From a checkpoint of a small transformer trained on Wikipedia.
Architecture: rotary positions, no biases in attention or MLP, normalized queries and keys.
MLP neurons of a small language model. Each row is named by its layer, matrix (gate and up: input weights; down: output weights) and neuron, and shows model dimensions 96-223. Each number is 128 + 24 x the weight over its row's rms, rounded and kept within 0 to 255. A neuron's up and down rows have the sign that makes its largest values positive.
After each neuron's rows, "fires after" lists the tokens most often just before its 100 highest values on Wikipedia text that the model never trained on. A number after a token or word is its count.

L3.gate570 [108 135 105 136 127 139 110 139 130 111  98  90 146 140 120 131 145 157 128 123 119 111 118 124 154 130 142 162  86 171 146 149 124 137 109 133 130 119 151 127 123 138 140 131  94 125 129 117 148 107 133 156  83 165 133 121 123 140 150 121 166 141 156 145 125 111 141 127  83 153 152 133 147 113 132 114 111  85 112 101  72 136  84 136 104  97 112 142 124 152 132 134 137 156 136 153 118 132 153 139 175  99 111 173  86 162 112 134 162 137 131 104 171 129 122 140 120 113 131 105  92 161 116 127 142 122  92 144]
L3.up570 [ 98 135  88 176 136 149 103 165 140 104 116 118 127 122 115 133 115 126 115 117  94 138 105 112 124 121 170 148 115 134 150 142 141 139 115 124 131  66 102 147 122 132  84 118  90  96 116 159  79 106 112 132 105 145 165 133 119  89 134 132 142 150 137  79 172 109  83 151 144 131 148 105 116 132 135 128 135 108 101 117 118 139 132 100 131 101 144 159 131 108 118 128 111 149 152 111  80  94 168 145 137 142 134 110  94 155 154 117  99 103 141 120 154 149 141 102 123  74 136 101 105 125  92 135 148  80  93 130]
L3.down570 [138 117 134 144 115 144  68 118 133 117 129 135 117 150 142 126 128 163  57 145 120 151 106 117 109 131 132 155  89 136 100 120 113 105 118 115 134 185 116  99  97 105 121 143  88 105 113 127 112 113 128 137 105 127 109 171 118 135 141 109 146 153 171 183 115  98  99 128 139 116 106 163 112 128 107 135 113 120 167 108 121 140  99 146 119 108  97 124 114 158 101 117 165 107 160 102  84 135 147 119 142 103 111 118  97 131 159  97 130 106 122 138  82 134 107 150 140 139 111 150 216 106 113 129 126 126  77 134]
fires after: "." 29, "\n" 28, "W" 5, "B" 4, "ret" 4, "," 4

L2.gate1239 [139  81 114 121 106 150  90 117 122  78 103 165 173 127  83 100 115 108 104 115 122 133 134 143 135 165 140 103 150 132 147 123 102 117  89 115 112  95 133 119 117 158 153 155 127 141 120 116  85  85 147 132  75 162 132 174 115 127 133 142  97 123 141 105 138 156 151 114 142 122 125 106 117 128 136 107 154  94 158 184 121 161 121 168 136 140 121 151 100 131 160 142 137 161 149 134 104 129 144 112 151  96 120 138 131 127 123 130 153 117 147 151 110 124 146 119 121  90 124  96  94 168 121 106 125  95 125  98]
L2.up1239 [143 110 105 139 166 152  92 114 100 143 108 137 134  91 102 128 108 116 125 138 112 133 162 116 157 126 139 149 121 137 140 120 161 139 144 137 114 153 125 119 121 133 129 144 170  89 165 119 131 127 142 102 105  93 160 157 133 135 106 128 104 144 143 161 166 154 157 116 140 116 142 169 112 121 133 130 168 118  97 162 123 146 149 136  77  80 146  88 166 168 107 181 108 122 175 144 142 131 144 121 124 150 106 126 146 121 122 119 113 120 144 143 107  79 140 109 120 148 148 122 149 130  97 159 160  99 121 104]
L2.down1239 [ 84  97 156 123 124 136  93 131 150 110 126 159 128 148 111 159  72 113 107 153 101 134 128 130 133 169 113 177 127 153 110 107 134 131 112 132  63 114  96 121 122  88 129 136 119 148 136 113  81 130 106 131 131 124 101 195 125 160 113  90 133 185  86 126 145 145 153  89 124 140 122 152  89 133 109  76  77 128 127 159 128 136 105 152 123 134 115 116 165 105 153 107 154 114 129 127 113  86 166 130 157 155 114 152  98  72 117 152 144 129 129 147 126 157 124 132 144  92  94 112 150 117  85 131 158 128 108 113]
fires after: "ur" 19, " the" 19, " Town" 6, "h" 6

L3.gate513 [157 146 140 108  94 129 117 136 157 152 153 144 191 120 117 157 180 132 131 139 126 104 128 133  83 126 141 120 120 121 143 146 139 104 107 112 120 112 135  82 101 111 199 144 119 127 112 104 142 111 107 127 101 231  61 119 140 130 150 101 123 138  91 149 170 128 140 137 139 104 132 137 141 128 150 129 139 153 140 165 127 149 101 173 137 124 137 117 120 151 129 122 138 134 121 172 140 126 108 105 133 140 132  88 145 106 178 179 124 126  97 157 117 101 101 117 110  82 119 152 159  94 103 113 172 121 139 102]
L3.up513 [109 146 140  85 157 174 165 118 152 118 122 104 125  98 161 142  93 136 115 157 131 138 115 137 108  90 141 158  91 111 128 133 112 138 101 131 150 102 133 100 115  96 143 115  78 144 104 147 125 143 146 144 158 116 112 174 148 116 101 125 152 110 143 146 117 104 149 142 146 136 111  89 124 162 118 163 129  95 155 167 130 125 139  93 127 132 149 133 103 179 110 143 120  95 128 123 128 122 128  86 111 119 130 108 124 118 167 148 122 133 166 156 138 112 150  96  58 130 151  91 112  94 117 121 133 157 180 114]
L3.down513 [153 142 124 108 132 127  93 209 143 134 112 109 124  62 120 152 144 134 141 102  84 118 116 107 141 161 182 111 115 138 128 114 115 137 141 118 102 120  86 120 108  93 139 176 127  90 138 128 111 135 148  99 123 162 118 117 105  86 169 141 136 157 123 116 125 121 126 118 124  97 129 124 124 105 108 116 151 117 125 105  99 172 141 145 104 148 140 160  79 128 134 120 109 129 134 170 164 157 153 110 160 110 123  70 116  84  87 136 137 144 109 162 164 144 132 141 113 108 152 147  83 105 124 113 170 138 114  86]
fires after: " R" 25, " I" 13, " N" 5, " r" 4, " W" 4

L2.gate241 [132 148 150 166 104 134 127 113 115 122 122 110 120 120 123 129 107  66 100  94 109 112  97 134 127 105 110 109 136 182 166 125 154 149 126 135 139  96 130 130 126 110 101 144 116 114 142  67  99 130 134  88 130 141 122 144  78 153 140 115 139 150 157 104 140 103 134 108 149  86  91  93 118  98 155 110 151 161 175 122 117 149 176 121 119 136 112 150 159 145 202 129 119 126 190 123 157 115 142 127 123 132 150 116 116  99 106 113 107  99 152 136 149 134  93 145 175 108 139  95 155 167 110 122 131  85 125 138]
L2.up241 [143 103 123 119 101  87 158  88 108 131 171 174 111 120 116  92 123 107 134 123 128 163  83 121 125  95 145 137 104 161 147 156 164 184 141 131 131 104 207 129 129 137 145 134 131 139 172 107 110 132 130  68  81 117 115 113  75 154 164 131 152 132 104 147  99 145 166 104 170  57 134 133 114 112 114 133 115 107 150 147 132 106  98 143 129 122 102 114 143 126 167 132 169 161 137 100 151 114  98 123 130 108 143  72 125 161 153 134 137 135  91 125 118 108 132 112 119 143 183  92 102 169 123 104 144 157 161 123]
L2.down241 [169  95  75 116 123 123 156  94 111 126 129 120  87 139 115 118  80 125 150  99 149  98 131 118 161 122 163 144 148 113 131 112 120 160  79 109 125  88 120 122 129 133 137 113 133 125 105 108 140 160  99 160 131 123 141 149  97 114 148 141  85 173 119 131 101 181 172 132 154 142 150 151 126 151 103 113 128 135 154 110 147 128 117  80 123 115 135 125 148 151 116 169  95 159 123 101 152 146 142 127 128 122 122 125 142  86 142 140 155  71 133  69 118 144 130 113 112 142 144 111 113 101  94 101  96 136 160 115]
fires after: " |" 25, ";" 12, " R" 11, " fl" 9, " r" 5

L2.gate1204 [126 110 124 142 106  80 119 140 131 121 105 148 120 133 131 215 109 164  96 122 107 148 132 128 124 126 145  92  76 132 167 141 177 164 147 140 124 149 140  92  91 141 125 106 136 100 143 127 140 104 117  96  97 104 113 151 103 103 140 116 131 135 150 140 124 118 114 105 144 150 106 102 112 114 120 165 170 103 169  65 115 127 159 108 145 135 120 141 155  89 131 109 137  86 135 153 170 112 125 140 154 129 102 160 130 105 174 123 130 147 105 155 137 128  92 130 156 102 130  73 109 121 130 153 123 172 147 100]
L2.up1204 [155 106 132 111 133 114 128 127 135 132 142 161 134 124 122 133 120 104 180 133 122 139 144  98 132  96 104 165 124  95 182 152 166 132 123 139  77 123 156 111  99 115 141 108  59 156 168 171  98 153 140 147 145 151 130  97 134 167 119 118 134 102 107 177 125 105 117 135 162 127  90 168  59 182  94 134 118 106 140  95 122 124 103 175  98 117 147 102  96 106 120 124 110 170 143 133 150 115 117 100 135 152 166 145 135 124 105 165  70  99 106  94 122 167 133 146 130 114 115  78 141 140 188 111  83 129 130 143]
L2.down1204 [124 152 132 123 108 121  97 127 112 153 117 110 155 110 106 135 141 117 154 132 120 122 139 117 111 101 145 116 120 103 194 148 130 143 110 136 122 135 103  95  86 138 112 138  89 166  92 152 133 121 156 111 137 104 144  99 110 138 135  94 140 167 117 166 115  90  90 134  98  99  94 119 173 138 165 117 108 117 122 114 118 128 126 139 114 144  88 111 133 108 118 127 122 167 129 166 130 184 163 156 119 143 118  90 137 154 109 162 104  92 124 153 140 107 131 107 124  94 132 115  87 122 147 137 108 138  80 103]
fires after: " R" 33, " r" 17, "R" 5, " v" 5, "H" 5, " inv" 4

L3.gate282 [155 123 153 108 122 122 161  92  68 154 166 117 122 160 137 119 121 147 134 146 144 106 114  82  54 159 107 118 103 120 197 122  96 136 140 147 134  98 150 158 141 108 111 164 174  88 139  89 106  94 144 148 153 155  86 147 138 154 147 132  91 152  70 123 124 136 140 145 133 151 117 113 116 107 147 158 148 115  77 118 136 159  92 114 111 155  71 133 167 129 120 125 134 143 157 124  71 141 133 134 122 145 116 114 103 162 118 113 130 170 119 121 109 169  99 121 153 147 103 119 118  94 138 118 130 154 145 147]
L3.up282 [101 155 133 149 103 104 161 148 109 113 122  99  97 125 153  82 119 154  74 151 154 139 148 116 168 134 114 156 128 135 171 108 107  98 135 115 121  92 163 141 148 121 140 117 136  81 132 180 127 135 104 137 110 147 113 148  76 109 150 155 104 104  99 111 117 136 101 161 112 170 124 106 135 132 104  85 147 117 123 107 125 145 161 146 139 142 114 114 151 170 145 117 132 147 103 152  94  95 105 133 128  97 106 138 123 121 128 168 100 124  71 134 100 103  89 114 127 149 184 121 149 139 119 145 158 139 137  85]
L3.down282 [102 119 104 150 143 130 136  91 158 105 130 132 111 141 143 103 150 169 142 122 129 124 121 110 139 116 163 165 126  97 165 176 123 108 170  70 129  82  96 125 131 146 120  97 149 153 116 131  88 124  94 121 105 121 173 119 154 139 157 145 104 111 124 115 124 130 150 143 130 123 121 164 116 114 106  87 189 136 148 125 123 166 117 137 107 113 113 164 167 129 146 112  93 122  94 137 115 156  98  71 116 112 120 151 150 158 121 113 109 132  73 151  98 114 147 134 121 131 150  96 160 120 136 172 104 113 135 177]
fires after: "-" 33, "==" 13, " end" 9, " \"" 8

L2.gate714 [112  87 151 152  71  87 158 113 143 149 128  84 150 108 137  78 141 134 150 121  87 125 111 129 156 106 144 133 113  97 121 125 116 136 119 146 133 105  95 128 124 108 133 125 126 105 121 130 126 123  83 130  94 110 142 177 103 128 134 139 141 138 142 167 147 131  96 120 170 134 108 142 162 131  99 105 132 171 136 126 169  93 117 123 154 104 143 117 148 170 145 107 116 134 139 169  98 147 136 161 163 109 101 173 103 124 128 149 121  91 132 116 119 132 116  88 144 144 122  97 116 123 111 138 102 150 158 114]
L2.up714 [137 125 140 119 146 127 129 117 123  84  69 110 149 142 148  97 146 117 150  95 123 138 127 148 103 137 140 133 142 166 169 145 132  96 102 150 140  90 156 171 195 114 103 116 100 106 165 133 134 134 101 116  93  67  98 122 151 136 122 139  98  97 127 120 138 143  84 121 119 142 151  79 132 123  94 144 150 125 167 147 166 150 140 177 115 138 114 120 115 114 149 118 140 121 113 149 103 104 134 123 142 137 124 154 130 126 132 159 138 123 112  92 167  77 175 103 142 158 116  98 189 168 138 110 169 110 120 144]
L2.down714 [144 149 136 146 123 140  76 105 112 123 127 121  75 115 130 137 118 116  99 157  93 117 165 123 113 106 166 122 116 151  91 142 120  98  66 135 104  99 118 100  93 126 101 114  95 164 184 135 113 131 118 147 150 103  80 115 149 118  89 145 160 118 149 127 135 146 104 149  94  77 158 116  88 147 115 141 147 109 168 144 151 116 139 128  91 134 156 124  94 134 133 115 153 106 142  98 131 115 121 133 131 118 130 142 109 110 155 146 140 143  89 100 147 164  89 116 175 166 140 127 139 138 180 110 114  87 121 153]
fires after: " (" 65, "–" 7, "\n" 4, "===" 4

L2.gate891 [119 122 172 134 128  91 154 105 114 158 134 152 183 134 129 158 124 141 144 113  92 138 136  85 109 106 131 123 126 120 104  76 182 114 152 168 142 119 120 170 160  90 119 128 142 141 116 162  93 135 138  93 126  98 146 125 118 142 166 135 151 113 162 167 116 164 116  95  91 154 160 127 153 146 129 109  84 167 136 137 106 142  83 167 150 140 101 153 136 151  97 113 112 119 124 140 122 117 156  81 159 129 102 112 170 154 120 116 129 116 113 169 182 112 150 124 174 135 147 117 142 133 133 151 121 139 109 109]
L2.up891 [146 109 141 108 139 170  79 143 143 135 141 117 137 116 123 130 138 175 133 132 120 150 108 111 107 103 119 150  93 132 146  75 155 195 118 112 135 136 127 118  94 127 154 157 112 159 143 146 119 121 175 120 136  81 114 155  77 125 127  85 118 170 131 178 135 112 101  90 101 134 118 140 184 115 120 113 156 111 117 142 111 101 139 143 129 177 143 116 148 116 147 124  98 126 125 132  94 116 118 132 174 132 131 151 131 120 154 113 118 140 169 128 121 130  57 124 141 159 171 131  86 110 125 136  60 123  84 154]
L2.down891 [152 118 138 152 147 162 123 132 159 112 131 134 132 126 141  74 113 128 163 114 155 140 155 119 117  93 155 142 129 132 133 106 141 115 125 185 177 121 148 142 156 180 151 126 149 150 159 105 128 166 120 126 161 112 117 164 119 111 113  87 143 119 152 144 133 141 162  85 124 139 154 161 120 126 145 174 149 155  99 129  82 129 152 168 136 120 159 132 119 137  81 130 158  83 154 134 137  90 114 105 182 136  98 120 131 102 180  99 121 191  74 149  87 162 153 125 129 124 155 136  51 108 170 136 116 113 145 116]
fires after: " 0" 46, " 2" 11, " 1" 11, " 3" 6, " —" 6, " W" 4

L2.gate520 [165 131 120  91  99 118 117 128 144 112 126 163 113 133 140 121 132 131 159 153 128 141 129 140 132 141 148 133 126 113 182 119 124 129 136 108 139 115 154  78 146 139 121  76 156 137 118 113 131  99 162 128 114 134 135  91 100 146 127 105 127 129 112 130 117 116 116  91 159 148 110  92 164  79 132 122 139 117  98 132 128 163 118 127 123 122 155 161 118 118 111 108 139 132 139 144 112 122 141 145 108 111 123 101 123 122 140 125 123 103 121 135 111 150 121 105 116 142 139 153  87 167 165 125 141 162 128 177]
L2.up520 [131  89 154 101 124  87 177 115 121 134  93 128 129 109 160 132 123 146 118 114 151  74 118 145 113 137 118 158 148 135 129 156  99 149 152 169 129  93 146 113 135 144  96 114 109 128 167 168 132 110 118  96 121 145  96 151 123 136 188 158 161 194 134 134 154 143 125 142 133 144 131 132 110 109 105 115 131 123 106 152 133 101  83 106 147 149 155 118 115 144 135 143 123 170 120 127 133 118  88 135 114 126 126 150  91 177 141 122 118 133 155 126 124 118 172 111 123 148 115 163 158 183 100 126 121 122 140  99]
L2.down520 [144 119 134  97 113 116 136 108 140 121 166 119 120 127 116 121 135 105 108 110 124 176 130 121 118 131 131 107  82 150 129 153 112 141 108 122 129 106 128 125  94 114 126 145 128 151 139 137 170 139 128 106  98 124 133  78 146 123 116 150 105  86 103 129 138 156 123 123 119 150 160 116 148 126 147 121 153 133 123 154 112 145 127 125 154  90 135 123 107 157  92 161  54 134 118 112  93 164 153 142 156 136 147 111  88 155  81 115 100 136 105 163 146  96 153 104  94 134 103 114 117 124  87  77 124 133 134 145]
fires after: "-" 23, " All" 16, " end" 11, " As" 4, "\\" 4

L3.gate162 [ 93 169 119 114 134 140 130 112 196 117 137 181 129 102 104 152 126 184 128 123 119 135 157 156 139 169 155  95  77 181 140  92 129 161  72 139 154 118 174 119 124 127 142  88 124 146 140 106 160 133 118 167  77 123 135 119  90  93 136 116 152 135 135 134 143 146 134 103 110  99  90 123 134 140 145 125 135 151 128 177 146 126 113 105 118 141  85 150 135 124 131 128 112  89 154 134 135 140 100 101 143 118 141 104 129 119 144 104 120 136  99 152 144 142 148 120 146 171 120  85  99 160 165 146 107 112 129 133]
L3.up162 [104 142 152 115 107  99 127 107 143 135 110 145 184 123 151  77 137 133 111 117 126 106 131 165 171 119 112  86 110 168 143 170 108 129 158 122 111 140 136 175 164 132 153 121 129 165 148 130  96 161 162 111 116  96 129 139 125 144 150 151 104 100 119 136  94 145  98  93 123 132 160  66 145 146 167 121  94  82 112 119 131 127 161 134 121 129 160 103 138 148 161 134 130 145 153 127 142 140 121 139 113 125 127 110 143 149 180 174 129 136 145 148 182 130 116 157 148 137 150 113 149 189 139 132 125 151 122 146]
L3.down162 [139 108 137 153  77 135 158 127  84 134 122 122 116  95 153 108 162 130 158 120  94 112 128 134 133  81 116 132  90 103 191 117 115 138 144 173  92 167 191 131 158 113  98 167 127 111 164 101 150 115 159 118 151 139 159 128 116 164 120 144 136 119 141 159 160 143 153  76 100 149 108 134 109 189 183 113 119 103 103 110 136 100 134 146 114  87 138 140 168 168 124 128 130 136 130 129 163 125 113 144 114 122 172 119 171 189 113 150 111 126 162 131 165 124 153 129 126 135 102 155 138 212  67 103 148 143 145 147]
fires after: " L" 20, " Q" 18, " l" 12, "L" 6, " H" 6, " F" 6

L2.gate537 [137  98 132 115 184 125 111 161 126 124 102  97 159 138 132 139 157 128 151 108  55 109 148 110 132 114 139 145 104  69 150  94 121 180  93 122  85 162 165 128 174 134 136 154 129 146 114 138 123 115 143 130 126 108  75 135 152  94 117  99 109 122  91 130 157 141 108 131  86 156 112 161 134 159 159 120  76 130 107 187  73 167 132 142 175 108  88 122 134  83 125  93  98 165 153 108 155 124 143 121 113 151  77 133 158 150 141 101 146 155 133 148 124 136 158 115 141 117 148 111 118 170 175  72 120 134 125 114]
L2.up537 [163 123 147 153 114 178 132 153 125 123 123 107  89 113 103 121 145 140 122 110 105 167 165 150 173 137 158 133 147 138 158 128 157 122 137 113 114 144 137 133 132 112  83 101 127 147 102 118 103  76 148 131 123 148 131  90 172 145  99 103 145 136 105  97 137 168 108  94  98 136 119 111 186 144 137 137 130 141 136 136 126 138 123 115 153 140 111  60 135 123 144  81 144 124 130 113 139 130 121 169  96 103 115 111  91 105 128 148 115 162  86 120 143  94 117 144 131 137  87 134 148 119 163 135 147 139 124 123]
L2.down537 [136 120 162  97  98 128 102 153 141 130 156  98 115 101 138 161 130 186 111  91 142 101 130 159 131 133 146 144  95 116 123 104  96 151 167  83 158 110 173 107 106  99 112 123 142 160 110 165 115  99 123 120 150 129 157 118 132 151 114 147 163  84 111 147 160 155 144 141 135 121 143  97  77 128 142 160 136 134 134 122 107 134 167 124 111 136 135  97 137 120 128  87 134 104 115 157 166  86 141 144 121 173 157 166 134  68 154 149 134 121 102 123  85 120  98 133 103 117 148 143  66 145 138 101 184 154 122 113]
fires after: " st" 14, " he" 11, "re" 10, " she" 8, " t" 8, " n" 6

L2.gate475 [134 157 128 157 101 119 143 145 136 123 179 150 164 118 140 138 140 145 135 131 159  98 127 134  86 121  95 134 137 117 100 117 109 147  85 121  76 118 117 117 137 103 135 170  82 121  84 109 116 100 150 170 119 141  82 148 141 115 139 138 171 142 165 141  99 129 131 129 141  82 181 116 116 135 160 165 132 134 108 140 153 121  57 154 134 144 143 170 128 115 115  92  84 117 166 131 104 149 124 145 142 112 124 164 138  92  82 115 110 150 126 110 135 135  97 135 111 150 122  75 133 180 131 127 109 143 133 143]
L2.up475 [125 120 163 114 133 156  92 113 165 137 122 145  78 112 117 110 103 102 157 120 111 128 128 172 137 141 126 100 127 119 134 129 108 164 138 137 123 117 151 117 102 121 128 117 142 118 107  98 111 155 196 126 123 132 105 166 150 180 108 122 148 168 128 171  99 125 133 118 130 144 129 144 121 152 106 158 120 103 107 139 144 133  99 149 126  90 104  86 144 158 159 108 119 122 157 129 179 120 118 102  78 135 167 141 174  76  94 162 114  95 121  83  99 139 141 166 155 128 118 106 124 186  94 134 110 146 117 111]
L2.down475 [ 98 180  93 112 138 111 135 116  62 120 143 114 109 151 121 109 165 134 140 124 106 166 151 151 159 132 126  79 104  86 120 100 151 147 136 140 108 105 120 175 129 114 123 143  83 152 141 146 104 105 128 102 139 120 117 139 112 109 185 114 124 149 131 189  86 159 159 136 175 138 147 160 167 120 150 124 160 121  95 126 176 143 135 125 131 109 140 119 158 126 138 143 153 147 110 121 120  93 116 113 122 130 155 142 110  99 189 121 155 113 106 128 134 120 123 109  89 134 154 133 143 138 108  93 100 109 137  93]
fires after: "l" 25, " L" 17, "cl" 4, " Rh" 4, " Mr" 4, "L" 4

L2.gate154 [144 148 158 140 155 167 115 111 136  99 132 116  86 123 112 109 111 139 171 147 144 176 135 139 118 148 128 126 133 148 153 128 158 162 152 134  95 128 123 162 114 110 135  95 154 163 111 166 104 110 134  79 172 109 125 140 127 152 143 161 115 104 165 135 108 133 141  72  88 138 123  80 144 137 143 115 127 136 121 148 113 185  93 138 152  78  73 100 124 104 105 153 168 106 186 116 120 138 144 143 109 149 107 147 111 151 151 122 137 165 146 112 151 140 145 108 148 173 131 190 105 125 131 108  90 107 155 122]
L2.up154 [124 127 109 127  94 145  99 110  92 106 131 104 136 108 139 136 149 136 151 125 124 126 121  96 152 130 174 133 131 102 148 123 138 139 140 132 132 128  86 118 136 129 116 117 163 124 103 138 123 137  85 159 117 136 133 138 102 139 118 128 109 135 142 156 156 166 122 152  71  83  97 130 144 119 131 148  91 122 152 130 144 160 152 125 113 115 109 128 100 175 130 139 130  97 144 115 149 150 157  93 140 169 126 159 126 106 153 108 169 138 125 105 122 125 139  99 126 126  65 179  85 125 121 128  95  92 158 124]
L2.down154 [146 123 136 158 121 137 130 112 139 130 116  94  79 120 182 150 125 126 168 121 129 144 129 158 127  89 159 145 106 122 109 117 125  78 138 117 124 108  93 134 153 151 120  85 109 161 116 114 101 128 125 117 116 139 159 116  91 109 145 135 111 144 170 109 115 177 128 149  91 135 125 129 125 107 116 123 151 156 130 119 139 145 114  88 102 106 178 137 138  99 132 118 121 138 151 157 136 135 121  98 170 149  74 125 174 112 153 137 165 103 128 121 109 136 145 135  99 149 108 158 189 141 142 150 187 116 111 117]
fires after: "-" 31, " the" 18, " in" 8, " (" 6

L2.gate392 [151 125 121 110 110 105 175 123  92 113 150 110 172 113 106 150 105 110 158  81  84 108 115 137 126 131 146 145 120 162 108 118 110 113 118 141 120 112 116 168 119 142 114 165 137 159  87  91 106 126 124 119 107 101 152  85 157  84 136 159  86 105 122 117 109 136 142 123  85 151 111 105 134 154 131 164 111 128 121 134 103  87 121 147 132  89 126 146 159  90  81 135 152  71 122 139  72 144 159 139 144 144 135 117 144 141  82 151 144 107 142 179 164  84 149 153 145  96 146 124 108 125 120 125 118 137 132 122]
L2.up392 [137 118 169 118 131  95  94 120 113 154 114  77 159 122 157 146 148 125 154 116 146 106 105 119 187 135 136 123 149 168 161 100 128 157 144 126 127 123 141 118 166 118 166 134 109  96 110 128 149 117 105 138 147 165 156 111 126 130 122 125  91 116 117 102  97 123 119  99 131 108 101 150 101 144 120 117 123 118 138  99 132 150 141 116 139 143 152 141  68 106 108 131 151  94 140 106 144 112 102 130 118  92 156 132 110 108 123 138  96 119  97 148 146 117 158 145 123 122  87  99 126 178 165 155 107 159 103 114]
L2.down392 [ 77  72 161 119 122  87 168 116 151 144 165 107 138 139 134 112 175  88 116 139 143 125 113 162 182  99 126 128 148 137 168 137 102 136 104 130 122 156 126 150 146 152 157 104 140 112 122 110 133 103 156 126 113 126 138 105 159  78 111 113 124  89 119 124 130 117  94  91 126 143  81  77  67 118  91 106 174 122 164 160 127 122 158  81 118 117 121 127 157 107 159 129 108 102 111 159 119 146  90 134 131  79 135  94  68 117 105  93 107 114  99 135 181 150 114 146 150 130 121  97 153 146 147 118 147  91 143 139]
fires after: "." 37, "\n" 17

L2.gate818 [176 144 149  85 130 123 142 105 152 123 147 117  99 114 169 120 109 136 136  79 110 132 102 127 134 117  87 112 130  91 139 132 115 128 135  87 104 174 141 118 137 118 135 123 104 133 116 118 111 172 133 106 149 119 130  97 143 110 145 165 130 131 100 150 137 102  67 107 138 132 148  98  86 103 116  92 148  80 104 117 116 171 135 114 145 107 102 147 102  96 133 120 156 123 133 143 159  92 129 141 131 108 151 136 106 140 118  98 127  86 128 102 120 119 146 118 129 155 107 124 115 135 132 128 121 138 169 116]
L2.up818 [132  92 130 126 166 144 130 158 138 146 105 109 125 116  97 158 185  98 170 141 129 112 104 131 148 128 119 136 133  97 120 139 124 115  86 145 137 140 164 110 160 127 125 115  98 156 114 124 145  92  95 129 163 134 144 169 141 131 148 101 126 152  73 124 138 133 120 125 118 164 124 104 148  71 125 134 128 102 118 182 147 100 133 132 130 151 138  86 107 146 112 132 167  95 168 134 118 110 172 122 122 122 111  89  96 163 159  87 135 156 132 149 129 143 145 131 147 133  81  85 110 159 120 144 106 120 122 133]
L2.down818 [116  61 135 123  87 115 113 121 146 105 124 122 116 143 139 154 142 118 130 146 143 105 138 149 112 173 126 161 125 148  85 124 137 154 143  95 140 119 111 155 163 115 121 118 139 115 112  95 120 154 128 107 107  84 159  98 115 117 101 170 128 149 138 128 114 129 106 169  89 124 170 112 108  98  94 107 113 121 143 146 150 120 113 125 113 152 106 127 106 138 145 142 128 146 106 109 100 138 139  99 156 147 139 181 138 129 146 124 145 139 138 121 110  93 167 127  94 183 133 168 117 138 142  92 158 176  99  87]
fires after: "-" 50, "/" 20, " l" 4

L3.gate877 [139  96 137 148 151 156 131 107 104 160 109  85  97 144 120 185 118  86 146  97 125 136 133 176 152 110 166 127 134 136 124 117 149 154 142 111 115  89 132 145 112  94 104 114  96 103 168 100 103 141 141 150  69 140 127 157 123  92 166 104 133 135 103 176 129 138 159 109  93 107 134 118  96 178 169 177 211 174  77 107 101 125 110 171 129 118 124 147 123 119  65 128  93 150  75 141 114 103 110 106  94 135 103 156 121 140 133 112 122  86 109 166 157  91 107  87 133 111 140 143 107 133 108 128  75 134 134 125]
L3.up877 [134 131 123 111 152  99 137 142 165 124  94 122 115 127 125 125 143 112 155  79 158 139 129  67 144 128 115 110 147 147 131 141  89 133 124 125 131 121 168 144 133 122 102 126 104 124 152 116 106 110 139 135 120 106 131 174 128 152  75 140 141 149 131 141  92 105  74 149 136  89  97 140 146 159 117 162 104 124 122 143 120 103 130 127  94 179 184 146 108 147 149 159 112 166 170 107 127 125 105 150 152 185 120  94 151 125 140 148 158 152  91 122 107 117 162 135 110 112 114 106 153 172 119 126 153 134 160 104]
L3.down877 [ 70 116 145  75 137 150 142 141 117 115 147 125 122 177 152 128 118 117 146 122 182 160 139 110  96 128 128 118 125 169 143 110 149 115 109 125  90 132  88 111 114 135 148 101 113 125 138 182 147 107 139 129 144  79 142 138 183 107 141 125 121 126 145 123  83 161 140 126 105  92 113 100 182 107 148 135  94 115 159 136  83 114 155 108 121 116 159 123 177 123 175 125  91 134 148 105 131 153 118 157 130 139 121  84  99 114 108 112 187 144 127 134 131 127 116 165 161 116 151 158 202 141 164  92 144 146 129 133]
fires after: "\n" 54, " t" 8, " =" 7

L3.gate656 [128 110 135 104 117 123 132  90 115 136 165 157 123 102 111 122  99 121 155 119 158 138 108 150 178 162 132 112 179 158 161 116 130 150 134 131 103 148 127  97  68 122 117  66 101 109 124 174 114 135 148 120 131 101  95 135 109 128 113 135 117 152 154 173 136 112 102 128 115 136 147 141 154 135 134 134 106 125 161 157 115 144  89 133 102 141 148 128 184 117 119 150 138 149 158 118 117 152 112 130 146 137 127 103 137 131 111 112 100 163  75 156 155 156  98 118 118  95 118 119  91 130 149 111 115 145  62  95]
L3.up656 [130 140 115 119 124 145 105 140 128 126  90 145 107 182 113 131  89 119 157 120 132 108 132 120 177 140 121 158 126 145 148 130 151 110 145 108 128  90 123 123 175 106 129 161 116 121 156 108  73 120 140 135 111 146 127 124 123 133 133 139 133 110 115 144  76 119  96 120 124 161 139 145 138 108 113  94 101 107 177 116 158  70 169 163 120 164 116 121 143 116 144 138 115 134 121  67 112  92 129 154 121 159 112 133 167 149 105 125 133 117 148 185 114 130 158 117  89 173 143 137 117 144 140 163  60 113 122 117]
L3.down656 [154 129 110 118 121 174 154 143 104 135  97  90 154 161 134 121 115 129 144 137 130 129 132 103 132 177  98 126 144 102 112 125  99 127 147 132 144 107 135 177 102 129 127 121 118 153 104  81 146 131 118 158 133 172 123  87 117  91 125 100 115 112 150 159 102 114 134 108 144 145 135 128 126 115 176 133 140 168 127 156 139 123 177  98 150 154 126 106 152 148 122 107 128 105 164  83 126 155 142  80 120 129 117 113 122 127 128  92 123 101 120 130 123 149 148 117 117 162 153 136  63 119 137 108 108 134 149 147]
fires after: " U" 21, " 0" 10, "0" 8, "i" 4, " Sc" 4, " 2" 4